python train.py --num_hidden_layers=14 --norm="rmsnorm" --norm_eps=1e-05 --beta1=0.9 --schedule="wsd" --decay_shape="pow" --train_tokens=547700000
MLP neurons of a small language model. Each row is named by its layer, matrix (gate and up: input weights; down: output weights) and neuron, and shows model dimensions 0-255. Each number is 500 + 50 x the weight over its row's rms, rounded and kept within 0 to 999. Numbers have three digits each. A neuron's up and down rows have the sign that makes its largest values positive.
After each neuron's rows, "fires in" lists the words (lower case) most often at its 100 highest values on Wikipedia text that the model never trained on.

L2.gate592:516466490498421622452467552464535555488455546499491550476473549499561478511441450620490466442527450558472554478495469546556475551442438445557576498577498542499441575519500511474542559459504489519455548510485440481587452527459551520409473509487526465513447583521495426500523455435501491471470534491472604458503570571500551454465488560522480463584515517518489512510488533501487583617444417525435508477505474393572562467589401481622540480448429445545437485487545592472513614561519459535463541600523418546486486463409562429572591497477534440583488580430503511508448463390522535485584508521573502465486453562496530562507547424470470476384475528494571469455565475527501504496451549471627578501545478511527572451482583551579495450451495459475519525499569417374521510504463481
L2.up592:527504406470514497469515522541526528463441527491431473501485491451373392440465423554453515449453551554553455553439435541410483437504440539568575454477471507561603434531597515469395601512503484456457489393405493488441399508495463494504463453455489534462478557503561464460488508493494423479547634602532525504567576543471553490421468483565461612504477484607508503538532420405593481501468543541373480474502515545481421517574482475468534543441417498572408524370535516490542513508453479462469490508523388471483473478483509535475529515534546497494484451522373457457497477437549548511478595472527445494458523525490557489491511509540526539482509495518593497490543622631559432466470457535587487474569502551479490539469528448443435462493592489505522532449505498474453525442494507
L2.down592:479483449393554429437500434468468411534567444479541606549546445480533498545471403449534445603474531540501509511505462534533514495443451411521505456449540533501559502499513471523527497486532651420491447534419440420506429545507499485503543487502545515483459532604500513488508520492434436456522495430506484463518507537499599504413511470563642571490521504497487448470497472464457479519608481666478494464495373510538483518493465552545530544489447452549523511468458537527459562541429508498439443476512416494543458521534534524485509489509386520574427515495411449514467435511609431468564539473547494565533532496581473552542504452527502514543532473480494480503546570510641498500466533446525517501588622482497553540491567561563541461534564553436536304545550571512559472489502520
fires in: "it", "services", "served", "service", "serves"

L2.gate130:590570471474515479478483494531491493532549533530375496483506386491556445500461547566463484497489502549470476499408539604522391459585472583523468542521479423534534443475493494517502411556492468574487472539505529420439451529484517461555446496485564445457473578538450454555460455488429461483431458512543472544538553429468480445476491441601534470418450558528532501438535589401459414508500569527500475521550552442502368454472588412404516486504539537505455542504473448494530475615557486534583543502398536461434511491458388496515590560533465518414507508533431440557457435513478580519513564408504498558480574480536452509547591464472471557457475432508529507543487524468488499456419547516508490466595533415476433523570559421452456513515607464456591561426451584498481519462502564
L2.up130:397505484483400470527518477557492494525502496493398368480445563517571501542460494490378452467491554540487526482580515566486507507477497558485503486512494458454407509561450511622617480544477500562493481464463555454524454478564560439507521532456445470493369544491445456550474436526490535435497506466535551368525465493474489559556451459512491462506531469504581506574434511505419572503372393479485479542610433495495518447527465530504468512516419482503532479511456513544440476583528539476458552474402533562453448438594582484501407447534497495478518530563462465482482528538396483485444508512413625502473587501520455496443496658521514463460436504487553456456385486527580524592494582486435406551485497445491535525523415501564486500490581477488559544566438487540481468444537503
L2.down130:503472556529473505585535470517598491582447483512512393412531532574490513519501464547439544507363538532527530495586530494505575410503556526491476448452447474487588499628499590533594465544463479471449520511518480532499451465427500519471543477497494485484470458630574486572494516474498592454522504541555496476513456568474534451500453552509414496569587592614551519460513533461537629391549469493472531543522496560402503515491471503575448465494512483510499620554533547555379552528569514454429505402493532432490556555445473558500519505482491481478423498505441507520473435478492416484407515535528478432455480543516521479570531418591478504477544534479500448423479556573458499508448471534492435474479616490608429547555485483545480497514640495391474424518478505509450501428540494
fires in: "in", "however", "march", "website"

L2.gate465:538544487500522449537575590509491460400400450534390532522500564421571531464488484452323476631567493468516460503427521537516464577510485538477565470461482491503448542438471502479484555493431528559590468541490477535449510481546487565460427457503476492517526546485448492543408274471458513483501504594591484450526530430494467491546436461502506506499439557538498513506517434494466418510489454452543523570527534483473569541415525497502542452379435561487494506426505485600519464500562427467491502405534478499438547483444499481429499486546408503499455521480516448447433468518409512515471525504535476628456523567512528508535504478452440439544472527562464494471673483444465479435493475479442503422577451450595493551498553534488525521465522534497474518388454452458432501495523535
L2.up465:516474467518444407491548449398479529459441528533586446531460476556510510498540517530501525507429516446483467463530546360520546488502468517411460528485582546427475498473480442527422569538597534467519511480518474559500493475550476562469487441579404512488530534465564530543530500440522514421506522478490475464507502550485551498517519481539450442541395459409538486477511400532568483417582448531538387487561539605494557500447439529442481448499474472470497648494512605503395492443439492481522446377503498515505429447555641543449415487554493474458555507591523511536557552492489443566391484499492436529547428471459618527459498592465476424469530499544478502508465548451526461512541487404411451570527536411504495519545587574548450492453524571519515439585490436524411541465527523
L2.down465:535540500473468474500515456596448537565691539519554407497448465518484472487487461573528511453433475565511493484474531460421542527545469545565505490573498584525497464456529477500460423551485567511496485505596468528444555468503539444601495508618547568496497542494535499488570563463526537490551505421449508463534595490561501518488433579502598530530528613485493606542524380527503516576428540491396486495464384446502484543596607510430506564548550477490600367516514514467550442461481493515469497551460529476578567547576497531483546506485567501454482401518529529545539620485437468478532542422610531442594527433592452557530472492530446452441514520468557450465462521567485479568534491513466532533521502519533530536509539521452544541444517520554521439496452512506378547479443505
fires in: "they", "first", "end", "only", "european"

L9.gate566:386508448493555520466384502470482399467442490559446476462495589489534445569446478459463491494578500466477447510474528482523440444488481495555585489533462490478507512486439497500499545487496485569506455500464511482456420405429474471543596657532449628537439547515521450493460532508457518475476607472582484532507532523487542524547644397539568455509493502449564543555463481405492496547442572470521441496521587478465516472580521463516523474371474485529429539501562540557541492495542396488430533538558531531556553520427573523533440479554537539567345484478502457498552501501556542435515412456521533471482472478571456469465452505464468543468637570505558531445479575440567422517493432495567443501495499520547448472538502504402488582508508498405424539448482465554471530509417429
L9.up566:401574433457411540561429535422614549465437551504464507426546551402485517502403543473525509542441520506523532503579498542525480479537456434552404527504497460500503507495480498574623509425472514499544571466484539447520481423399436456449473499482545484470450544475570560576520458491562574517464666483612474488549500490503480462495542504459527450507409576519512505560458455470469488488454576535445472472481575372482503501520472464567496388457434401533466390549609513537466474440456477526523549451572469673521535465576453503526534473531492479492521459548448507467522482501419495420463483510619408526510453490593507457441494495513441547585531533490525552482495505562479512470521489550539606514550480523542471503547499398490524520475496459469485481484585452536406481506457519
L9.down566:544451501476466536525467514486356371443488502442439393540498538495433492487550571606496509531394476548518476469518572560478501473581542512536533514520434412506539480485473568456501450513436647493521501472553590574526586496399507518514461586614478609493594538531444440445501485569489544502526435530435589499558581470513540542522512480478401472507480481497462395446528504489532471517484467520485461478469541454521542420385513546569551462569501461526569496468554465616437543513480434462480450546569497478561489503478463450466532515521501473621469520468512516510575444530503541519507476511504510526531493513541376483515525556495467467501458454519581522452542490474492489486384509531412473503494431502560513456486505478398459583455600514502420398436542547455545560577443590
fires in: "general", "independent", "website", "labor", "labour", "regiment"

L10.gate655:492366439490408485482527554393535473487412527489504424451510633479464577458505506527611500489512535435489459558418524510472520501559503474550477496479578563501518577550489491505490485518490444475526525517546518543493503547467382603527578555571489370524515503505468535553494526568569528531547462516510503376528484471522476553520477533480483558480486548524459572578432541526546571553455466470479458444447489437464459568548506595541523499586581546510529499463531577581504539449479533448470513467487523501470559460542522512630470533478502516501558505552540568544511453415423500537485496531502549570506484564500533520435394569508401530549511487574502434501603438528440614482501398521601515535572533485483501616403562535570463504545597536440523509462548560484533434519406559
L10.up655:439477564521513452536522522537477589517534366489404607419496537401500559390457466487568486561515506483486489506487538543569400543452514406455463444500496521564517509552506391496585503607459509534463517537547556473475546541505407488521449501446444525416567438539528561468555341467446538465496471502584521441517416460450523478480502457537573513509534490487475508465471523482434473436491503549470491437546551503441500462480410495587481499467558577462528475517557450485442513484536465497425480494565394475498523535416422440588560580486497509535502427480515514489553455459510482544556521350558478498431508503484542580523381465556498557519523510555423487536453519480436484543520460567486588560458503449479470498594469500582516526513394386424519545546453483501430596484517514
L10.down655:561473535389514519522513424514462472405394486463384522503476514494514542438539445469492532457528544479469529484495494492496498465463507491537437480499521538483400493513530492475545428493498437503568412546524534422549511468592402503536513467476469513541491464601432449568441419504447528506435455504557506501509537466439539445520467505490466590506506497565537607382526558536409584464592386474541519458460565468484467572562554503518508526494523550549568550532523494544452499318497519549505472457507479492456481471380549508568537516511473446597495531466455525645511540430437420559527538456418523556433524570530478508490474504369553519476465517426462391510527391558491506506555547545560458498558466503455535494417500437526549488494630570519473529483490495456405481567446512
fires in: "was", "not", "be", "were", "began", "newly"

L2.gate254:498557473414511478600577499403542488510541479563527522508487584592448510552536569497497438489600484506535511516539517442508591525452530516486498540519551446455529537542510430469601541387425470449504499483486467480534461494614504438511497473506492489554521551449436529452531510519526536522603438539516534427433528532525534494563455515559516381501536425452466503532453425504407532508519461463484434492473560448445481665487491540491463562495476535446491596551508539464465450389468514501450461539540452550459537396626492493470484592542432460407493536531596448536575479515493523522525508448542549509526407466551548481419514499489450437524565510509539537458496450450542439586506526426477483584543518365527531529445500533459632549529519406443516486508454508591588583549439479
L2.up254:484503583535501518524488549425494475507413498531516439457531495546507447386500522409451563506463471495455535503532475531465473618456367380518480491459428491509481540579514514549589561552618495534535464543541484459590482513453584551488559466462504503470546558488498584620479442471515556578515523559483561465523500481516511593517526458451529479586511528428605475447414582475429501527466515472570494584532511505513563535565583461624505470440446552461565509520524471510518556529485475524438478489509509560463487506571458534478575439431448421410516512548494439522418439495570533559518452504608525537527472439577564532519484487399528537485522472538499434479464527485514599449485539461507579587477530503501525405589584519545542478530486483406435433399573425450558538559505469
L2.down254:601566453464546566539544499502479581421579489489552512511576521504473579474510568518602415475383467547499471539516469570591451439439430467447467427576540447566559500548509555538495555466443538539569444523451509623500499547509526481606471433486499510500503674517589589554500514447506499523526442569469557429569573463593491480521467578562534482536607506520545677451442531499526483527536470500510495516476532468480449481463406501575552569500549570567486443499432526507530515494523565580516481456507504458535474516542474503454576389482535530589465416475497478491475463465509578518473556495565484424489437498488536552534499487531561551539503504502431594515445532608597554506523514489468479486506485489547448572538509463415516493489422533480485456465430452513440553487424510
fires in: "first", "united", "than", "only", "states"

L5.gate551:522511513391433469512534435541602473519519505469433505483443520536575489493490554509578380493500449459505508526495528522459542453551438462509525555427487534532488541548616433553511452500442516545560554577504451505493454515532579496476437544400476431429614508457507528468457516521488514502407524425443507484456523557466456582439597516417474540447524516503492529514526628486421497440457437507453561537485474611477433530439529473481517556416515510526451574531491529473535495449498555491455568445516578506489584471527501617556457545516529547404491491502554553478485500493424480477615489492607422473465572393414591586412506560464522567469530464490479477445554527540462552454486368469576580506503482486529486615486423574553541542485528545573548501444474463490493462528479404
L5.up551:457524513456493501517563595555493475468541474498418491450522590519440409487506568498451510462525464421471531534514494480541455487518459498523457527512482522470516421515476555480507559665490443459397582492606603415558494494520640538522431448457427436568524599498596436476551501543498512517490464477462585486553479583441479552519512463537481460507612503505456497459598504495538438559483494584367481491504526458495557491467520461547528520506581507533424565463478456493491365547569563557532575505451524516501573492439529537522537548427461561565439461416538460496545514463472495484517567505473483502466462490426577554425480484596494551557459544563506449521457463534517507471556556539462615563538486524520508421462445496393560487448494608533545494487630481473427474473565533
L5.down551:391495502468534473499535457510593487454473526505497464459417478469471444503475393499510440453534543504541410555539500541546507508510386503579501494442389548448396548493547549572497603518569646588456542523517569447526513498454440479549487525485577508497444475513493444516507551440490484407583400462584473430555488511465610484521499576490520481491558545532501390504525488525494542530493439418523475542546423506467538469438555554541612534447524500509520429438510520498506556423463453524535463445516531446481579586484504451524590537546530474452549446589563474407536566547479417472504511484531505449478432480508487496500521520465573542426527512429460531566506484493562508531550454461533508486557405509505473580457480454425539523559576523421537343443443492535594401504517583
fires in: "he", "who", "homey", "her", "his", "honda"

L8.gate301:490558543603459527486540474506452463484502404509501516544472546463452553501488424403474633478466442509514523418461382446581565571413575436527449571516447479459475548546535574478461625497479463536458462467441521491504548384610513584460473508533524521558504556477454438404437559572511473527491421532509495506552526496543586577467517487446489415433583442532475446488502435516525520430474482389607389559590542481540511592483414524456504469483392499475519508520523497520480518439521435529501545546515567495496435547559496468433509482470509537520498479453494467487507532463443467532503551556447493468519486475567519460492476532454384444439574545506549512430536429411453497464460461545562462474581513602413523571516409484534483546513645509495504470480517520446532535446476439
L8.up301:503465501594516503455494447498462541519461399483501528395480566451491530454570496458536498476503374478489463490496519489588515522485566486599450576551420509506576538501417569595432482442435436595444503530490462628421479492518497593467387543526502528491513504472481528501497471478560467600466425476446466499444510571564448504407555524430565479459474475458477475398486503481497438485560445516488516520481450526542612606539537548480531546492457444554452502516428574512515430502518414515445461540488468590459460544467528501411482518497497552447568565559492507459436457554398445447541555552485461493471556514544479475398581529532574499459526576495545517552533599534499405583527526452523453485568468424559433553470402461550544435505536460468462548501475612535561445509586477
L8.down301:511535440494491490415504583538543413494587453504457509555465492515429502493517524512459494519565487394480550519519561387486515570449655472452537510590545520373476411446544517409542538557492520446528485527494505512495451490568577507578495493503487606508505481511520505511530489569528440494566457494410533473587447507512532416529543470507548569527483432557545528588512510548561443429493521460455526572524492470397549423476485490531555583502551542490505631570476472503574554417464462361498442521647517503523491465525546442502529490453506537449497549411508517495524476393546461516509437595498519557444458531461447450493533577527553445477525450517533425601555448518533470454475552506508428538490368492368485446499509420532443535518539506458526446482436511507510577522517446
fires in: "two", "years", "three", "months", "late", "five"

L11.gate345:522501497516563502505523497482537533565522587544510553479382495470519467472560443408499470432393490486479514546445541637504519514522529504575478543524554491430567491464535604492442467537508406428447592518490548482525507528542433529498446471380515453471498356520523465488500484535518435532573609537456522443459492481476551464518520463530509495490460477453550552525460476544529379501484574442492506493560458538497484468512515384671530571360509448526475451520495565503516551534471426555512590485486517541334478557483509572608576489460559495504555526461461538522459500574390470491480560470496511437528539542581400546523440530564491543431597498541439474484474537521487495552448560508503546610503538446488517506470430526502559507511559500407443470530489460419516555463513474
L11.up345:552442461507595460531525520522514525509436512556464466511434508559464506549486513347521424473464459515573517470468438513491444490580536488549514446437433518532500533487522582499495558483519417524446523496516513442587451499482512462496465559441468487494531400537426513528521519496525443527529388556529557543514509473452525451483538510289534581495446450524526578651529508499596398431425502567541521507471523473441466527543467507506462426529510483490496446520514577389642492512485504521431476457475497437452546435472518516584549437543614583457536464543510532462479478523577503497506458504525496475457552473519454628481463545515473543561580557581457506449551529505507475520477496499569542448498528484539468428416455478464489424573533421461462513494489549433407638507413423
L11.down345:473558411554532509569550469502570538528579395434472421505474499510476508524499473501507491461515499545567613540571490600537458513463484459511527524406539495517467467402528528436394597481508516486348529457560545532444454500390396434477511557481558512491489431506434550476425455482406442541562457462495524433405521477484605479560542507442532431460436538538577513450503538605467381520478575520618555483518585331522452543486570510516490536511551409482429536527501503473514497555468516484511531489542414510452393442517476485531558528441547551499533530504496598551482457551534421618537511481476508438554470408552475523473549466455533505487543533549602517492510535495491514538484440523578424514502532541545492480397532524512541470538429475489501519489507462495483533424503470
fires in: "it", "there", "she"

L6.gate577:490382423594611563579544404597527604506507529461455419485452472432558471541487557492614467570448477474381519423569503483445485461549404407448454484537550407518451513526527481529474552528506511540444543545493615544533378437564550482557444491559468512537465483536504540474539491433361544497529582524537460559497473486475480527589495510575572553440569482429603537547442532504507508504496530483477506526463470549519524475497591451418630550457501476502433470482509544528489459504570574495555548481507517507471575549433549444517517495466446514451563486537462491488497509484435458449453500413553486477521599439528446547561475539467547492526505594548411468621496520507504485464497555529578560507403440484469485491456506471508474503475574486493604469524480465570564484508506450
L6.up577:481622522587535515424474547418487512516524435500573458495473439545380547519400523365485576518510511543519585476533456431499523544443472573519536547497539506503490493500509561535541406493385536469579493587497426529507484400460537383485566527490535452561492571466458552472565547569481487526492530495539482479502457488513497504486457543532505527431524455468469521508519522608577456348500448461558573459611533589569452507465480516471571488558549483501468556617494439483584583485546502497506523480510388538510494523510431562556549508555545457493494571526447463554487540559527501469524459483442547546667544548527594469494525530512454459484559496535552493439501568503502519504487501523408428511587451476496520561458553633557492524498501577484491458534559547491542393555493478
L6.down577:553425543472465495493490431557515435530467510502508538539496511553532567352564503578446573458548515497562482483502582530478546425537494487615506539509498433478470425487492483478406556465546460448478521500473496370456574511518537473475485521493536422364574428459530537471470354457515499565551484484488430612527466529412522432497521435512523500498559527542495577483554604478535566452450470524460443529538563436440454557577562517535449530407470457504447510499503425541590537619435513476456444540509473465492499414388459545464449510525586526534439555575490482491466461580436419492474500553532513522509439470575449575506524536563426465545452502481498445492567618500515476509616453436525506538554517455516436579547497477554468520559430463451477441573513494412476494513472467
fires in: "several", "admiral", "frog", "health"

L2.gate92:509491528547556444553472590523479530606523478493470490537502554495444493561465529478502503507572512468512534508477542494502471524556494567482461524487453438449617435544465527499529434511486489644432501533506511433511550525555476532480454539529504525554477506472497525528571467473452472490506472545510503540583530396505486478424531518461454526469433616556396465522458471498486447385500477478403554511543504442489474566532508456445483522549566543469336589492534620524411468427538462512610534486324534406439516456331475540472482456567511504503530495461458396511506461527445490539524475472470538498429492517523397424466491465562514596521572467486448521507541516440496404449487551567573565439536497533536473390502403557509500481561532476474438526459509498512540498580392472
L2.up92:425547558567507464478484465529508493448443531572518554456470497490493491467542408486519592520498455480473459608440491608550513490488492447447497540431567475516466581491528465516472489433500480474519500465458548436464379490543595428549487631610450431534469532497545417458504520408444454519505464497500455511503562471506515528436526529513566431580556503477548501564448554534497563452430440506574468514586519503460508499387496501510446396507505480474411537502472443520471462534452493495499460445503587575499618547536551459520481519508481547447597527561593516497516514612492521493463505546464479559531491467504553489476542468533498451528565424502529424510624439516505452524510459551497514543477471420406444426517550473414532477499451467653429503550643561558409439447561594
L2.down92:539481449539427552463473531542492432555492511486495470546564581487415553506534505507462476556481545507558534489497576409473488424541465454486513582517534467444553482572473517461602554540563476488496491532388482466567491506501495517529416493489481417582499457521530500488611505573510452479427558521463477540588451393501588491485582536500471512507459541509559543508546412518486404470509500516442499558510483567646513509459520530506540558522548482479496434486527536526434513588504506465357447532547609419527481536501484500490495496550510512438479541552459500493492500570407485452511510431458527545531497509469417485472436588521594496550507566404445493479478546570514567577499480606547431410535601589529556515525543511558603538491416503552580669555437443464492468446423565
fires in: "also", "which", "2012", "2007", "2011"

L10.gate0:469491481578456529512481456511473530510499573557530527515512596654439373514461517494629484466525449435477462526528505457521539533460395452509475462493564457485527565540397493489481466500549430499510545459591550464541457599552542513499559522486558543523388412537466559512527559479494559571471561480461480562519479531493502418550485434540553476594468557381534499470463494558628326551444535487537507492503552560374511476537508501448497503430529566467431569446557453512449557580449485461537536457454483440451483487422480470527540486582536453452508497432461500544531504491533522540517511477481486542549432565513472414426508437411604454482386518536503498462506528526573439497504472524467489491433476453547496510633477500434513545455510530470499574474452519398416502518436511
L10.up0:520496482564494499499449533490515512516498457547494514487467595534503401460532474543519502458527392563464487480561646521488613554504478449562467468538478476525433571504374549478513534451466509509549464520532441509461406539447483493572490524527526469520526475550494498464526552490352550577516438507474596409420536512550484575545521576527481626477521576472553511523563405571623472484479478502494462483487444463471530625487475460487501478513578531479484447488442469474528519501536639448540478483467459508462366564461455525541475497478455483517515459594642487468524499535498464508463440482409435533542473374534605524488397507526571576449533473492475474513530559484578463533448596538506431543425496479444497479458491515535528484488479394555445491582567539523587438534468531
L10.down0:519418562550433523505508464447568445473530641428470494461498371537464500591430495537493486506423483548472464586541458477423548492482411553520514598471519486577531533474534451512449461470585494487539472478526419473560508555659529584496503456498465467500395503460501552549452474527492525384507447447459511478460529537470480444470458576455519436557507486426490457507505542582468450461468481441479561469435478444546532463525532494431561587464494488520476467502573498513540573526458429548447536510517541492567558477524446447500641498490511427433585498491511480703463442547525479544471493471445545551588449473493470516481547469477559451514402474472563502480517546527433421473444529481480566545433530450454365506619504546477596518512489519555513442567497486491448510527509437
fires in: "of", "multiple", "impact"

L10.gate194:398467542484451516529583526464465520471538520477506496458419512492504504454497495541502451532542420505548467427594460440507491586504409510477582578523539460460444486515462585515460477504432423452476467478417541529512510472487446487558542477407597551481470499465512475428576548440496482638468482431561530437527569568532497488542471491359538471553547514380567519465381515468486412577387539460501427581501428548510416462483592516490627578556324552564485517573524508479476495545505511538559516488543429480546438575536592543499545556468525492502468497464593440494465531519506413471500474543512509487483598498496483595489494451523452505427479532510433504489476486465598486530491465411476421503544474453473453461543465502503411524592521480463501538528537485452407511497566509
L10.up194:451453472510573495444471556502541544513556438481553530455574438538476463414534546435469473448413502497411479533479488532430607524522467483549408520495519432502472494470516475513511433464540485489447536466467470509492481483492376561467489514508605586505395481622516429517560522450519497565491556412540549528561498524435458504509570523540582477481458523381474490462437505524498455491504589442447510522498441404592509569609431444549494500498494507520532387584623496478411517485461463492522517426445485538547506565449525562466575518440518475510438494537532500477501567498476500528489497390512431450432438491480502472522463414514468514527510551413470488407371592532484553516569431548611470515483568466489559454468412378381554530500477489540521477485532534412483533562432480
L10.down194:461615394523385511423460529505477421513571550519564544483507465497496549438459499498529521449534531567514524542527570472576529480538391506523543530526509535599521489556543546607453515395512607434487519430474485520495480473489489559601515535472572471504543443450464499564503511463496465465468541402549528463507539452524491450422426508451586578506532415521525502482553480562575511456454539521445411489468538529524465471512495501474538509474506475482561529503529475640467541517485462425547593411494437495495527521529552542490483456551473514490466504470521428541593573537538465542524593519490575534437542522538490620530471455545556469499537539457487496426366610621591507561475436471433483510389508477556563492466520562563507487585418512462501539509492453434501577635435460
fires in: "of", "in", "for", "best"

L2.gate250:551448460522479475572555489521483527508495496557543462469462546561498536580415540569549506489538485514530533513424532546505489476560476520525516502514472492495568416516468520513491415556561484573634522521487582489467490442494564462554509547547442491434464507505566518542503572489486432587493476546551442449498535430495480535545422465488549503361413554531549541528440409487583406445427500442488584511584454525499520586462513549408544540523447451473443519539561483505464461598486486401447467399441544441495517411437588460444491499500573531530506506575419487537469450572408424425495393529491528475575516452466500449437552534534516601567490490414451450467502478469507457515417516532575507568534592526532476526571418480453508542586390429506473496467498544459641530530432484
L2.up250:537398454502478501502528539478453523509426491493572517504469418494544488436495555476525516565585490577559495517342448451426507458510460531526525545434552445531521440513535526554424430444448542488600462424449503544490540474601487421515524455520540426478470533539500448454547518530480466472491444477516490520467604543518472522573391576639482557546502594528465500574421485518536459544532443554470485472506503508507494455457509469460392549555530486453442436550452475534544401551526499458464392525431446392516502469433515540526519441593578409438458470591555526493549558530455484458411497501498516558549558413563486474623519573551448509464498491452522599488512480507478508514502512559463453588507615463467465534564504510487494476590405446487564524504496536536583606471545435
L2.down250:457436390428461479458442452516514486453494495508609400460549496474468566509532486488454572613460549465540491518500469460414486461448527505496413523519582452513562434628476432527389455466515608523422477515485459536505518462458537533495457490550450454434531546447418579566537472539523526466476441434478442510532462459463478495472472560496505469623597425444541406491559441457472537496504456488435526484482504405465497477557563514473409456611547490579513470468521547495515495621480567470469495485425455410556502541476484441572509509488472494528530517592421523469488516533471469552360564551523430570543539566461457503462551489439610515508467459451470512524438488595442447442518500575536579507474456545492488515441462561532483412470481494577462434541563427566479588449534526
fires in: "as", "which", "in"

L9.gate75:565473415549449572472510564475505475468511529539484556495358471473457469549452524470530571408415494602526486556407496526562548434489479543516585488436480443534492488527500484461533455491500454452550522552631385555458536424546531560480404462445503549445498504547446488493488426486459536538547531464466616431475569439411448418460524548515499466519554476524519506465422523447417482453549522462533473550573524553539500506488396446470538422482511417526466510430483519488515510479561548454503539479544507583482490528482491424496444548503601356465496528552443398488537511507540506469550482425487388459461551537467570547468458502606518550444537523518587517541470429482577573476511581404428518404517449455603393563487539497498531476539470517486549525509514436570445542548511469
L9.up75:504502465504587462502531482469468505553519564529461644524465531552480469491535481515450523452546503565497439523545429552501509489507480461483486508473553531539477569488540482556511659464565493476554524522499505514457542422556435511481346437533496451547484524473478515510466508606476453517488518518498511496506453586493523504532513607500489416467405501529533503518558512532477523488578496507424489555575474551475487578495519493521499460394528589528443684472457505463445549491560489502513471407548504527583409618472525452491508499464399503467514449445404375570508538446457599564519390490449485484437594482409437530477530524500506556534465540478517568468558543474489551442507576456513565468525500462482557658445465449426440501464495579468500543529530492605540498404508587
L9.down75:449500540504477451512450524482514506515419467427515394439519563451488520444450485440502482458524474507472553509494453389422482469453426532472531544546476594411598539505456484518422576457449570543472587557561518393573479558467485466550548591522461491567477550475514515554489528404582566509512533508484532459484593617565431567533462525553600531552507487457418282512544473529529468434515422498554518470494565492471505497445568431579481496520494572521561529360520472476496424406545467541582435526461561500490473476486493554527440489499570464480487444529564490502509579454515511543425494572468526436449462416523440563479478516483474548488490501509462485479516548488545560459471478592562523591465450455483545511486529519573449587547517414495497526586453573459458559522485450
fires in: "which", "who", "that"

L11.gate670:533506559560487417532434512476539531485458450563530486518538532504613515513552479439576426432472483421487447477468667455486472515540530525490486560529488530484484401478441465485633484475588409568493514455510551413425564580501581436486524502501518519534555446521461468504577481516503469454425502611519491510505502541443520387472503475553463440455428562451451590454453629551572547521467541534447522538531600431492546468516390530458384451492532477473495521475492551387530629561489466521492507494477538498474528466433560503477486513514470528501477481577433466497545523453477507499557453391464516485503505408522505464497521471525480435514524461500569510515422496588443555523453517579546444397419459428508515431376518423500450443486511428378446528496530484553475481504526466
L11.up670:486487576519584444575447520519529570493513553533561546402514394458507484503476462491497561465449428486441422449598481565442536511559497476441508512533495538525434455556515408524478515522363504565534507500521404452541429539469553531484434459436447496542481383513442481482470435512422531460422549469409548512387456560424579460536443565475453492479514457478452491458576577484521529456492462455476531524512564534476558461570557472514436511610513549524430501463476569422610496507646445467538510475532541500509477513521589529510536419593513467530496516499504545484529506496502587521450512555460522418518512502515437550522450508561421571515554618468527467501531478566517599492454497516510512481468485524522476495464580612389524477387438638480574466523534475512503479585474550
L11.down670:449480619471438565498459446583472537474478585499443517540442507590470431498600550575482572483554495508463406467570460413464407437620494446498552610483498462534423560465486465568379450424532546415540460491490486509549400450515500596517460529494395500519428442489516480478522524465455496506558430513515502403549486462515485507553470475469533544491573541563482403500501506491504492530470544463495521468600470517589568498504499522546477451512495563547556459503427443555594443569484536402465471487505428508504561516537570500446532506422516457471521443510532547528491506489352388552606547471448548529503575550521519488457518489496499488427405582471587533503542483522510529471475426521460492534476545522492483372648486533460534452497482447528535527472497474580497497518482592
fires in: "be", "have", "000", "too", "of"

L6.gate434:582436531515486418467467476553492462512556490508496500476496503485443518437330458529542426446567405501582556547616601569505546439511523458526487511514431534533444523570498521498553434529534528470421524468517558391488566562418602495517494483450529517529467467499558480545534448431519459610592387475588516508588398588482543484508554468570524498494551573527505507503530507426490530559486424462527509565474426538461523451599520503477560476478464524550499505488613546490464528549539533393482510509516545471436578443461495520508477443435536432463451490447411589372520484443551576576563505534518502523499512534473539590485558479538459557453531600547523452517487484494506527454451600450475490501538559496456471516470471499584450614502474486369493519537554490485496519545466571
L6.up434:460519571509565540525486542511471492494403526467410556402515513450600493516517417565426513483490530405520574521492526562498492545426466539469494504577540511618519517482440463584426559516519530508507559571593479448513513447490377485506380427464523489448460500473531500553498520448475501563502482517532466491448539474435569520553485560385543523473576513462518559511504535501534439553499493457511448526464500516352445552540469472523463421502467496511583447515533517584518502528473480492439482596430502482516392617463518576540509566529436476491533397488448468451491489581495480492505522513537460440405571618419565542468499460489550503466429472602484471475563456556491589547503556568586565437589512597577424553540462476463484497532482473577477500418590520605522493517520551
L6.down434:545467543534483482553526516572528519467514540551411521457544569498373494427442480523470521545552573575440542447647486522531492501440514482498446431466454530559469540513515574555469487472461364438421518584497461364510497522465556569445490473517567526541499459507575513525483517405539535552505501439540489529576424473555519528466513446540442517432493524386460638604472565450401527509466556470463463479486479428452575522590469544471588497508563495448498522479582462475497563526454517494515595499454541521431511455469487590504417467519480491406469522520468504503547497446519437400493519488449446538465438478489494511492530486359431522570439556465510374482481497559563485506525534555526540598526605503533456506474526468555526456515543492385601530581531506471546540464515511
fires in: "is", "was", "the"